From a checkpoint of a small transformer trained on Wikipedia.
Size: 10 layers, width 256, 8 heads of 32, MLP 576 GeGLU, 7.39M parameters.
Architecture: LayerNorm before and after each block, rotary positions, no biases in attention or MLP, tied embeddings.
Training: a variant of Adam for these matrices, 360M tokens, 5498 steps.
MLP neurons of a small language model. Each row is named by its layer, matrix (gate and up: input weights) and neuron, and shows model dimensions 0-127. Each number is 500 + 40 x the weight over its row's rms, rounded and kept within 0 to 999. Numbers have three digits each. A neuron's up and down rows have the sign that makes its largest values positive.
A block is one neuron, or neurons of one layer that tend to fire together. Before each block is what it responds to, as a language model described it from the Wikipedia text at the highest values.

Responds to: Word "in" and in- prefixes. Fires on "in"/"In" as a preposition (born in Seattle, In 2016, in fact) and as a word-start piece (Institut, inscriptions, Instrumental), sometimes min, trans, pr.
L4.gate20:498454477520488457557472480522469485480530480545526491486491447479568524524511518541499460485535536544503449476427484508454511490494566522564518517470512518565487460463523508542479488527523540514559515553559538502491480493459454550489474563484504526486486528404483514523560566563543510440559536467496524482467452513539519460556457471603467465462474514441422534607448500539565477480445
L4.up20:468507529504529470546491515529559502505556467471489463470514550464451481472514464476528492502495389493515537562567525452422523471513594471470545421523489465451529527448536467496488494537496419507490524475425549471548542473444487515529484525513423535559502403507470490394411503417458573478559510494543465481507513585453553475416466493561555527441574476539537517545546512498542494530467
L4.gate88:486492470441569500472522549562452473455490514474502510499496577504494531481509506444450449489556400565480472548494416505501530515489547473570539471515541500494503561523424425442519542459501526519607511530466533493483494428456477550551504495523508528472532535556530513514478531470467512493590515479507507548518484420492558419538516446507379512464504584499443554560537474416481465478508
L4.up88:537565438517540513466411558537572422476464482499531491508488442451498511483500523519460533488466503579447466564483399459525533438539533530496510519437518501482525533485487527527536483512467554560481456571493458518461452459570526495480467508532435519494470476453421526523460425519571530454520505512494507543447514433499512519489535531559444488535475459540494469511518544415512483508529
L4.gate100:529468481489543521493550496480536494415518487548439473476516513560493454569501504543456526610481398516592577504467473548450498517503450479452560487514465491608455470591503496503479530520427495502448558518511471509530511468499487473503531487534491451519455426498556475476480557513501561521613513459511488476514463478489525544466536517531430500515565478506581519496572459456471579521491
L4.up100:510490493564561543524561490447528577456473601561497598499478592536527487529471543605567527485529538472473534470528494461535451445497434515501509496445443477523467567545518515407507531482449435456467455477490434527503461477490544512428486484488509436544474551554517522565444496457496526541484531528446504597507517474589511517415463466518529509484383496570526558435496530506491521554483
L4.gate122:516478550511515576473483551548557480558483524511421565466514524463477501535546453531547570553539499543494431530520409543515532546536496518500543483465425523562523419541498517491502525532489565511521536532537544501445554439426494509566519435431508540499475543540528572442546528458547509507507580486459454552414542499494503497520446418512496517501499451460452526472494465440519573557460
L4.up122:414517500534521515480445486462486511535489498530499573492529566536485463470525497499521575458516524550488529517496513462394542564449509573475557510437500572488508528471538461513462500510490504554487503534530517524481510471499437528507444509443455553466528585462463491526429550470525474507526475463466538492549506520513491497508571539516550514519461403515521493479550430434429589531486
L4.gate150:535471473465488510517451512529504501442580552498492500506501549545479537436484485557426465556483467527530525472442512515443525494498523525472428526461494520550556433478490505503509567570497524467509435572565481497455420476490540544461472503510510477494465538505477484504506529515537540559471533491517470477473569420578501522499474526535479496561486465577489465491624508444504519521511
L4.up150:498497563480447443577509472503527514378423471469506492453494470505555476466542430490497524484567504545544529489422553491528507516506433529447456509461536407542480508515510504474503543540546580484447494601508503491430497439511555557418470521535476469478525568528511470473538440504575455518463462464518528480552472537535523432492522526479502530466488429514564517460535543486484476520526
L4.gate189:506515496563592510495449523509545495572582494475450546515427480492427481445554557495474546585495549553566419483437524564560490521492413523457526475517504512492513522540497582553511515439526462475452561562503511515482491407432491473546564485450579500493419496512467479438460571485499538477516575586512478498497547529565523500502536501482469475523520437539538540485438446461473571507496
L4.up189:513541485555518492445528503519448515503482503511481529533502533462544497545517498569507468516554522470443511451371540575550545597493481467457429505471458523522498465542442513499531558489493532451530545588466559516496492509531456551459451457507512482487567627544481518474491512492539506495506524532533482442555459534530530531464441500508495488463480494519473508488448619479466524472507
L4.gate194:515442479541480562485507537545507415509478529536434509532553504494489506521539516495567476454453421434573492419526532445550531531406524499574527545505475474549482527542480476423458486526483457531499485565521476470481444477473518517393537497547495503566564493511501518524488530522416529478527551446515481439485460525483528546547498460450461569554553451414526479497426471473525433507493
L4.up194:520569464396536484529496437463519508451528464519499540498470535543458515517524518442566497518556444520476580531432503519517460554472511497560495552518535474433456474516512553521569502523456532466507427569474507494480474459442479476442469505520467511556480506450491575541500414515541510499444492441464512534489491433575557568454586439530517453441543511462490437446539460540545523524516
L4.gate231:510544509483508451503413546558535484531532546524505480452456429487458507468526481523458523430529544598511536538476492490490476550499497437535557549543509500550449536582484483499511451503469477455509589566459516492486524417497477492499564476514554528509497475463476520391505474520505401524455532497437547523522500454505525514495538422456468535473478510503474519540471469515542522491473
L4.up231:533498480461527455565505494472513501534507428540453522385499462499584499497484469444433459481549470512542448503430541449489461517543485429558460485506538484446462564485491560542537377456440548471483516479499557513511537466529476529470551541525455509516551533446465556413497503516518551485545463503500466483462471586543548529535488488524506449468590523477420535506476563494550554500524
L4.gate275:480510529512519503486521541545432458552539531506518586463483511529536550467512528491439549481528441467542468514473364479483528535552539462542515483485519453455474459483487458504495486465481550517538453475505532402450437470502506478540552524524401466481488487517514495484476537477494515430569590483479485434458586501550517491534473422503436486508531531603471487489547475527472505475425
L4.up275:519463464499525455505538512500518513438469465459539539479496468453418515486509397522490470479432614520451520516512472455506560515512477446527459480450528478505513500492525411546470505533466521423484512495581460467424515479421446515532525539535546538466511480606534508557504525521521476587469520471520528559487521458576538458519488465524559486496506462476445490470574517512563450567525
L4.gate287:549543529470475480481465468451545531489533564492505496473433545601489549436527588490492554504488559528452523547526550484589546549526426473507554440449486488459568548567480532516561513524520564516541413516570518482491487437491484544466499545493511479501535532513496582482466511549507516385475468544458558509511587470615500477539385437454472455516475476536533471480452517498535521463513
L4.up287:470534518522573578536526511549478529499410481476485584539385477490566497546448491449528521512422506583504505479523544553553526449562523478452527473528476405476495557544529482559525512536459506412508524496525477544474452549513449491515530365549473498497541532529481554500443462502504476408538530510534476550441524513477524453480531469487467490432483436565430446522511531505440496474496
L4.gate330:489520537489475517499496494527496500525517518448526431494518527615518476560557458472446514524600540482557519481457494394569510514503467526485553490500476485511473558520545546529413477405521510529554417466448535508537582503483521476553558468426571443502487441465520432518536494470467507535487561476456497555518433455509498484562492471534527527458479466508525511500495456488473466567516
L4.up330:495534602553489543522452490486494498484535475574497447456488505577541477509518536511454621470520506478527522461515477540485479477584433535433461447494484512539506487451478524465502460471553541460492469508456482519449514459418483464509483531470525451612461484479494403534535566516558519579558436570514489467530461489521512572490473474480427462425510522471547533504429526516468510535495
L4.gate376:568493489498489493442487494498476476484502498490471491590432457498537503531541489519521471502572551551577488467482453432524464499567474473514553508574549442549449477485509506459479468517492537477489504541530554521507560445465501550465456491477504443521471560468523496445514556451506543491522534548523494499503474468586570470485532469500472512452501541550523544480378469509467534539531
L4.up376:468487551460551555520534472511470554512504527508564472466473482467495518492506536508548433472602490503496546556523509550517614520547528460481492498493541525525517533524496546479513506530494456506541484486522558492569464530513490524622464527548444462494490514511483539480502516508521527543515539535527479463554527504485534562431510506535413495509462485506396464433474512470517537473486
L4.gate478:562566518471475519461517431548542514510504546551505521448520570516492552502580546459515485512527467529548557515466506472467461526469482424538480473534518542481475536554515470429455506502464460511556475487563525500454496478468488566528437495546487497504460479504521506515554517535529495539436517489497471476519487513542532510569509433515508447498560514552471513529528495506462426478449
L4.up478:538542475579511485544455459479516508519513456586511503499414472485494463372543573484450577451574535498541489479542497464475472468415513459502526474508493434559500532478603473537474534501509491575504468500469509555404466493490465505498511593532447526571496468488459534541479511564482478468482543531477522505454560493416467445530478469521443445557461439564553448486467527501487493515475
L4.gate498:539524504526479542489432526472447474484495563547488495509444535492500518527559484546521517526604451479524489515477446443500504537478493517527553489515484546546541462556526547447424510506486548490450423467459494453481514554476432501499519518573574532502526556544507558476505487502470552520509452570521519517536528466545487512460496570581479397575501578500512425500523530484556483562480
L4.up498:470510476599471513539481574481516465500517476552502498486464537445508568521499443490471484478514469435466580497500473458525505449526464487581435525385505412435468532467530405465481475473563543482451477439527496479486471549444446448484523577570411537499441492578536508457521495502445543458562520457528464536438536488448541530527503495566522496507480509452536514412538463450566560590457
L4.gate517:425513510537547544497435487508448548519471504421491583500420544504516466548497533454558536493489467627536449558421479522471551454554481509522572485457476510519513487521514494490466562489501556443518498511472484506450443474459563517471500495579491547461516473485506486541475518547491469525527542493530499528511550511517555446515560470579477471504511510529491529477452434541513531543478
L4.up517:456540502462541564468527469464426531489523513518459521566552552480473461553513500490538437527517475512505506435496451443506494455420483469520427484503449463404587523540428476500551505501517464457568475487503493526507452474562517537534457512524502534551538422453558534505469481516554543536473526517478476496472455487408459554512499492551485493496447456479508514528512568527549469541534
L4.gate550:480457463469545539399524510549474462511594516488438509501452550502515494470469449524501487524538548544540474512436519527537474455526561477480476521464536490530430534534496512528541485476507520431450456503507460503520501505473475538449541525452596459517496527515483502462601505492520497437559494522524494498419485471554499453581514489548559510480514512477448459458504525462487532505520
L4.up550:482566513495478595491485461520480426445479507420471531489512529481456439532525500523541495441564499554525486511532471520514497426569449497485475584529451498551444496516500484459561486496463483502505465513582552459442497459490560536469501531549463552485539484497487505495471502507482486451461496537512513451431466540543520503551465445521490525511561456531506448503498574478550505584520

Responds to: Field separators in lists. Separator punctuation (pipes, dashes, semicolons, commas) between entries in tables and lists, right before a new name or value, as in "| Toyota" or "2011 - O Brioche".
L7.gate156:534555548580536462474495550499411492461504483516505529445478511540445488504490460442581538469564550557481469513485496584494530471475461457375475504497558446511495494492521461516480503498493570529571589582466526492462545531469499517487565469567463551532528480442445511544562514564527449425466521509504453498541519496519533445635463475592464517506487461542459487578504493482472493527508
L7.up156:446529492453546570506451511485448512481555424566599527525494565550449452495488489469489487577600568512545462468505477481484471438511477493516516532481512488510514522490473522507511547557435498459537530536521507432512577497482538490515572455515506576508480537494495558450593477535573442453473527551465469468519460568449476568515524512482485508412494489495471463514423477507446516484606

Responds to: Token "in"/"In". The piece "in" or "In", both as the preposition (in the, In 1931) and as a word-start fragment (internal, inherited, Ingmar).
L7.gate138:520475500526497549488460540498478510418544553539481441460482538458449542499489493482485500512531502530531434493458428444569500463520514573524550502521535526541494497532547471556546533524445473475495541519517576475533529482545501562441513459450511552526463541412489580571564506503488479516514548465419478573434437429527503524585452506509484518507462464548417565528438535525500489502483
L7.up138:481511470472491480456463501538492480580500460505521536438533458491488580489531573512452521517534507560517452507475459505549453531445497486464534460513532537487537494501517523449494452540490592505521424581460522502488459444491479490523516448567527509476482424523442453498574494508505492427514504454495485527535544510543512520563537487444461512534474495459500533489444478454435514460482

Responds to: Table cell separators. Pipe separators between cells of flattened Wikipedia tables (sports statistics, election results, discographies), especially after empty cells or numbers, plus semicolons in list-like rows.
L3.gate177:542580524486515525518562472482552558493492475490501498474506471499528500554486506452581492409603500543453436492484483528517513493529451491404524507492520492524426548543512468448524479498512512507585449541446539526458479466565533467544494510425503518532489538548484479544495512515486512492534518465536557468545486522497512457465475496558511471444489493522563530528462462479588588470524
L3.up177:478433477444538558453522497542454544499514515500548484506464491493553533430490455500495468480512525514466461503524487513510533493456465473438520483469459498538580551503447520494453538546502512547449530473583490483484446402455546617560546435449446560467458531476482517460565557514484423474487488567418467519526540523488499493438548442481483578531526464582459540462510509517533533506486
L3.gate332:507521540543502540465485498636487525501612528517560519528484465525545529470543474429548523485481449520496472481535517458555476508543502404480539482517488459509521507510473389487591486528513501461551504532498566500504449461482489512479517572474458591493467441454527506492505508537440494600471598460497445491490465517577459502481536426447452491525523479528568493545500551489482512532537
L3.up332:514484535528542491518496475518498439532446543477478524544540593498482540491516521480621535409486460489528463452606531491475524477523442471471536522456487484506528556436498545478517488567498530514464470492478464481559512514459530554547544520498464516510529469582530481521445549518480518517454502519585445432479535574492425453501501487457589523516443485580452524531524478474521555507568
L3.gate470:445493561531493469529472489604485432498513490521463509460488425557447532521530504427510550454485496486512509457497450505541534499479488508544511485491467520562494499448478502516454578476510571445420531499528456514500445475473559516550559549473526555527412483428450483476550541562478460482450554562541510461490564499500492515449521472500472534531550467549470498462544429530545520553515
L3.up470:526527504491499593431521506494530442503459432433497488546482492433501468496472491520487491580524484518465420528508514508554457504537521466503495497441499528504387512479475537482479497508459468512590495520503472563515489442572467487463515515510490492563467549514537524542533519507511509545478520509482531507493470549495463502504533428493513542515459433414493523559540576487478496486522
L3.gate490:491499478496570613504455563530468545466472456440516510555436526473593502526504471496557515544560508542541428505514481525507530518475439428473507498517495502482475488562414502468504513515480492547461495550554579496470466452541521538499477503443513518547459469477540580416562549513481540517495566576488433541423491537465542439484487435459451462593525464561444571548460488503578547468524
L3.up490:512557538532492536444552440521465582489515462525526462490498524471541515429468449477507422471467504553467477476503433548520455452548530491435482502526590491541505518589451464488544466552493505489496460518491601465448503447501538444499411508401508505522463520459485522548518522510532506541485538541507545558524517504482520523549565508515476525521465423458426499471512529508486570494533

Responds to: Table cell pipe separators. Pipe separators between cells in flattened wiki tables, strongest after a number in a run of statistics, e.g. 3 | 0 | 2 |.
L4.gate2:517490505544556534482513524500504495464474480504432534472561512489501581518597488485519525529593435527465454522528489554480420492470499445470528514509508491459521516551377494455447554568430538571553506522526546521511430503527464512521484486465487463476494531536516435484564556573451507491552528498581505547472408524504467516575469461535512532468519515469482465534483547477444486503500
L4.up2:481498545475472566415480458527534503545475470545572515534411493469545475518533518477572514510532469460502461498525507457537490552458504481483540475496468530535531543502526404476539406491486475532427470547475531496476536498546575466537430454487482422455433460503528455562547479535424485504460489479460523522532532496515475488480497459526537536491504526524542471504488516494529449429492
L4.gate10:544456431483478526468456467468451473563438588504496460453479534468569560528503573478557506522531487517509464455480471577427567478500511406610503492441490545499451396520580580556504525467527542470546449468568493502472404467578512593556463467490488507488483459555566499574489503510507567500525533527544441489503543553452523470542445497498494450584471510518523398541486466495541451455502
L4.up10:558565522512539484529546478566407496545494541461508537466492419445510511485471444487528428481480457451463458519568463532480530576513475414539445441478420539539465557476502509506591445479425501487513568512513531470518476584490541553493469536480519533505509494495513478456498559428446442505531432473473521459561503508473613531561520550571511527500410493505460516454521541448449530459490
L4.gate51:541528488492502557502485505518496482473484521517508497513500529563473511451528501507419444592578475538502460481458509494493557435468461501545577536532544532527484530467469508590492471521518534536550525469449503507527542521489553549487516550490518554474508501431520567504469529529438449506503474479494481482476461514494434487530442479513466518492495514573548465516465505486434532358496
L4.up51:541571511487494482530524543471547516532461536460457502449536446471547560433513461515556516539491509533445480521455524460539411507469426516409508535519515500482574506428520515535449500508518486514489493528457546517461531459462504498516494439514540561463515476517449472446522519552490444549397538561480448608516458436529569511499412536467599588475482539454583526479560571487515513504539
L4.gate69:524458446418542514468473493478455417519479484515480510416471499549468569492464475458509483474470419510439438495494462532490523500489524439517499565494541504572487484543490545528440526485485562525452499465564530519450444547504430485462479521477470489467443545508476565564462492546456520520409447519477567560518517436479535521515529547545493482531540562502398531485565469524464460509450
L4.up69:559507503486548505489534488462554517485470460481497534484459523522546600509467460507530401442470453494392485409467511517451517486457515509538478473461546468529496494508508511552452524517470427524543539552501520571478462487517387499525466483524528461491481447545481492566448530530502448494425497513532593480497541510470536510532540476488533501528572533490498517496632423553468531503479
L4.gate118:493506569553448508446452484564544521460568485463520561455570503515512531536524540521541553486512409533460472510597468491485575486465474439533530518586497498500445499503519447449482546496465482483541459560481519417514510523495552578510498555510554507511434516451445532507481534534494556541520511462469487527496521530434557501508513510516461544481511436557461545508527483425443442565513
L4.up118:499435498540527593503450487504432524513544449516497483519439495484489584528518514449524477541510445494503478477526555482578550569567504477548497524500522499481471551516443553477506440479539562585435413569482464518495477493594550497410598526566498517532487492543488511477529501455484541453477470483479469540435488518519475569529556487495483467447493464565451515488515491420425532566470
L4.gate165:470422517461505484412474554517512441460512491457546565537533465559542572494428507499514492519430471513508520542488455511553488478560530465527524521486519482586411536518489486530554466525465501495518499505458498515513444453492530509583513512590453521566483545507486501516568530513476521498450511510533454484500477497420535531464459407508469470491497509507521479555516517487564542536590
L4.up165:492458458468559567548473504486448514438522508443480490522485607467498511494509484494499522462476461527461505467431544457461463438532507520535564582493497521558560534514480534558515531544459487536544510477458510509521531475523549499558450522488548534468486484550568525503540471419410527545533575565527472531494503556503507446515469515543503517441526525457508534554541513509468444569498
L4.gate184:437529506473512519485442564564513559448510543506480515522472506541566525575540470495484546536498522479557454533433486506488519514483482464502553536562483536521559534450495422402482520519540494599431529487532543441411480473445479517474448552485494481505497516590467512496524541518413517526461480507472493507542504556501503487460551465445525470562515544529479559524513436474542554512457
L4.up184:541538509497486505547530508584496565494473437509545503425503514509468440493502461472563468526572526518522463489564487484505536460490464492458521517480495496562562534568518496540469462513451547461459457508552542475451603476576549472499463506562505545444504470477554422535580479464511494446446475515500506592423491476457508504522511513560536580480441450479464458526470531511528571496516
L4.gate223:436507530503514542443492461417560525474513539521487552488510550483463476547491470478487593492529509402484519516518526494510582526509479489503433474540494536490494586508532530490499542518526559580543493537466533454543484463529538583501496507549504578516478468529484564548495516566497516470436496447455453539486446429499556503453485484511460463448387488519499549520478488428535520532530
L4.up223:402560590516427575513549500550383527497495477472475483555490485522476515547564500548564545457496467593499499493560491514462496550489471494451507545466511480495462465518490522446465546504405454492506485500496516565521500447473492499521544531515503445527508526411495551509489474460481517453544577465490456540546467534546421404487511498580474565536508535500436553488470438497555478492488
L4.gate298:469456457555498457485471588572479526570539518468504534465479459483445551449478471504521521464488515519440488514546462495443570534465502575488549496585516487524430552472500466460525469498442545452570495485523483558518489444503524539471485451501533444459474496459462516484417472516540419469541512500540575481534513493487501462518479440504458459499518566505460532517517521555455455546529
L4.up298:431492470527461475427508579516446532481542515517529483495449612472453561530468493474479428458511528506492501556482453509483518542488506505531560551457565443499439554498435517499548513509506588511495511551531503497494442451504461491545480419527485456507557564499515523462537535489532475526465502464507596526531503544457479546526520495469482398443569515501608492511568571478469460549556
L4.gate333:494459534589490545494479549583469541483517443463443540459441536503521433485566568439540458427512437510478539498481492439587547398498526517478469532560446504532445432521472518550508538579508495503510531502456507552486460449499547556556535515446489490510492512554459485495497489580477532624476551532440452493525497456521506526503565513503530500516423526466498552502569442464483513477449
L4.up333:470512416435461524455557535455492503525504491474487514537434498504556552509497445479550421486493506517439525473494507466525494487545513444486493494524501571462523493500478493530558565500411521446493466412562476476466513479532492550513500509479541509448456513539482540462487448510513478505454531454541551402461486482511475533510516456554495523509542510512478566441586490452490512570445
L4.gate344:490489561513455561456449465544497473495474513454459560451440457536512565538478513493516491529535484520441508520534450428508527486512544461513484451532464520504508461477510530504467506559435515533495483507416536453556497444490539474522543570522528480512487540548493583439553462561471453505438530445468486469452524598498484468500467489573534515518518485528509558497550477496513488533455
L4.up344:437473527490612438547517477411480519450477491537462481511453503553544511496565559521522547499504499489516484528457455427543552473466511448450492550541451467486482544546606446481518492430553533502514496509492442503474471584561528480537559467463481496491426473483496498528562460467447497489387537485474477501551453535516450496453567522566529526515529561443496486459494502506530412551520
L4.gate348:471477564538446542518485515569483485533580490473558511475506473510569509404499507413447561535534433555419484555514531431479495474514520429478475598552393527564537469466462500519467537531405522497459441460468442538469476496556542519461512531468515470505527540526466509454543559524411497517509508460457427475445587454488485491504508505532459467476522550460497521606509523486441459535560
L4.up348:545571449403551422480467493467560520527541478457480559477494514548486564499509467498443462521533461418480475516493543500398559573498494617452515479491568496495497585482559515494542518547466609482520436521478518492543434533472537558503455461507528465515510478533471526552511521438421510522480483473553484460570452500500443468457528513462525516464570539566544465481522525468461547502564
L4.gate397:407532474498484489478404517520441513487563473480553542463422492491509498486506526487481456474521479531538529491469477477485517444461589475544468555501490458512546549496411473461509469433466510492521485526472510558474520485485572542444464536583525468546493499546502531451463470561483536602517589552460483525474480436475586471537548484533475528494466463529480463471498502519527418527471
L4.up397:586512442503514519484470478536457513475511513454444526456584470461467456553532567496593515604519493533517534455525427467561561469487496464558493480541481527616544566514558480552497424476525446522569504493555465527538545484529564537494476477534566504590475480536479487425524570486570476490501574563545510500522482458517473474525497513497517526465496475534559446511451506529495456481476
L4.gate410:577539539524498529533514575559505521485497455395509488508473484505478431502507411492464493485555422566493474487500469474492537482496519423460540513502447481553466546566462499469536507545567473517468497514521569521426471478519469549521428596495427538460512526528579458457472526432490534498496521481430502508470491542500581478558565476572444524446524452460517461466494467501481473522473
L4.up410:438527480605483533443479519552455462490498448530444507473488531435524490539474557454593562535510503536513504538490431565495467469471560471469555494479567493509507570574491505597499550420452465588489453490509535495518487503488487502559508486493573492475508532487472482492579502540461460549490487523530440475491525493453533498491490445496489505444447564594525516465514549486454472511535
L4.gate492:549470415444583537471521467545509547498509542490539491437419487490540512516438435450537474489450497510433480491457463534447530478466501441453460495533506479414510489514507506495518461450553504528493524533497508511561459516544497531596482531472554516458496512542484543507496470567527461566469542530515474429470515488601529478491476487510498486490496471521477475470489489492492547515432
L4.up492:565490486495423541453505530500462479510471513534514495488439448467519484572470554501493493494532523493411419433483506472466490507491511530540469577524488470460482547492442545530533511504479541494459506600508517526473451494491529460480547460419573459575532468557460497413531555430460562559476582528472490445515505505532482466542555525560496487511506427494436459510465466493548478543519
L4.gate530:555531490423425448510364526581524481420468497530538544476490496473513425472534492493491469528552477525510478474468469533489536484513504471501581544489443547543473518433544505505539539541480500495519530469487537477446506506524511544469506535528574520480492477452533524522499531506509527532475489576557507446438490511527500467487500518468489415493521493505435533518524522516454504517493
L4.up530:597551505532519559515476492513513527508516456463522496537474537452551475516515513440447461516548518477428441535521426505459581446447487461517525477479510549457553480477561550503515444483508543475530514455524500531568506402470521446540564486503444455496542476498482416561494540498493472518451408544499482489505511437525471520503513546472519441548400502566472579547459459505524502507512

Responds to: Word "in" and in- prefix. The token in or In, mostly the preposition before dates, places or phrases (in 1939, in San Francisco, in love), plus word-initial in- pieces (inactive, Inc, Interagency).
L3.gate272:540535555514428551581474524495513576548460538509452523529454505467497454486555569456449551503532523457538474447517501465472512466523505489615600450515513414491543453529510447465567523458468515525513508544510534485454521488512523446429558520548457509492477524561473535530547519514532550496500551516477539525486463479510572455502494502489505453561550463558506505512524469484515492543499
L3.up272:499469504477510469536531473504514529518482580501568600495451576488460497509531508514546473505493506466401541472538551459448469509494466499553460497458398510394503540540450532536526493559521509526515502559565509518418412412486484481511491507443567469499529514486512505485412458474521485477404426462512479453529484543479541516554511457484514474474529528517518522486600502555581547488545
L3.gate315:452432511542519449582480533505446470498568470481431497439452545637495545450554514553471436513455463520462433443446516434466476542566485493535499492481528544502554460507468506471447462568496557453540536480496526508505504445458519543523577534527462564532501461480460521456504500513532532457488517529452496540515429519506552497529558509558446426496503457574511625501481530471449416435483
L3.up315:422473459573561536483522495475488518543496532522460439475475525454465512523564561472505585525529471472523416510511482518446469488447499503481517547455561575435549537449500509522536492497514507485453476533534509423457529537520473509541490496485447517454544518520457550489460525507524518532551545487480494595461505472469571464550507516508514509531498450416501500506522437444482476485496
L3.gate318:501518524572482459478488569503462534516583537511515529513522491496482476528536537534478551572488463453560423530525494520528529473491513531480469431473516551473487503542550518543369489440408474466533452438442518468512577507497422454475498547439525514488454420518550477538554552558485580438494561554458500485465533472536575503499557552571395525448462497518501492428450517511518477462444
L3.up318:460547475524474509531501491546501517514573526527533483533443545454487510513462451498490464415501496538518459412500474553542538481425385481491511491434524459427569488455476572470505563481474522509484523489524481464441438439521488525462560495501521499448515567494489566496472494470472524554491490557468428537526410498502468551479481624516472476479471524501576544412486555477549498515487
L3.gate362:495516527499495570512497455439481482549491525489486488481506479565505520537561559456442516541584431540577497483472515482534488498498526512503536482533542479487513477509549511515506561470537483462493414416541457492524481495502449536524443514534430545510502437507494448501499500534548548496547613557482510522520510520483544584561499455478478540465546488549492517494512507458522561492531
L3.up362:481420509492554545560432480539513444530539448464503463481475502578518488450493568485503466544544466503514406498444527474547479500516530502495538473503485440546507499465455509502497474495532555603500466477516522449441470537505520480527558487503451533468531502485525465449521579519435534514523478515568463501519498435514493431606567502464518519525496527512490485521528528441529429471475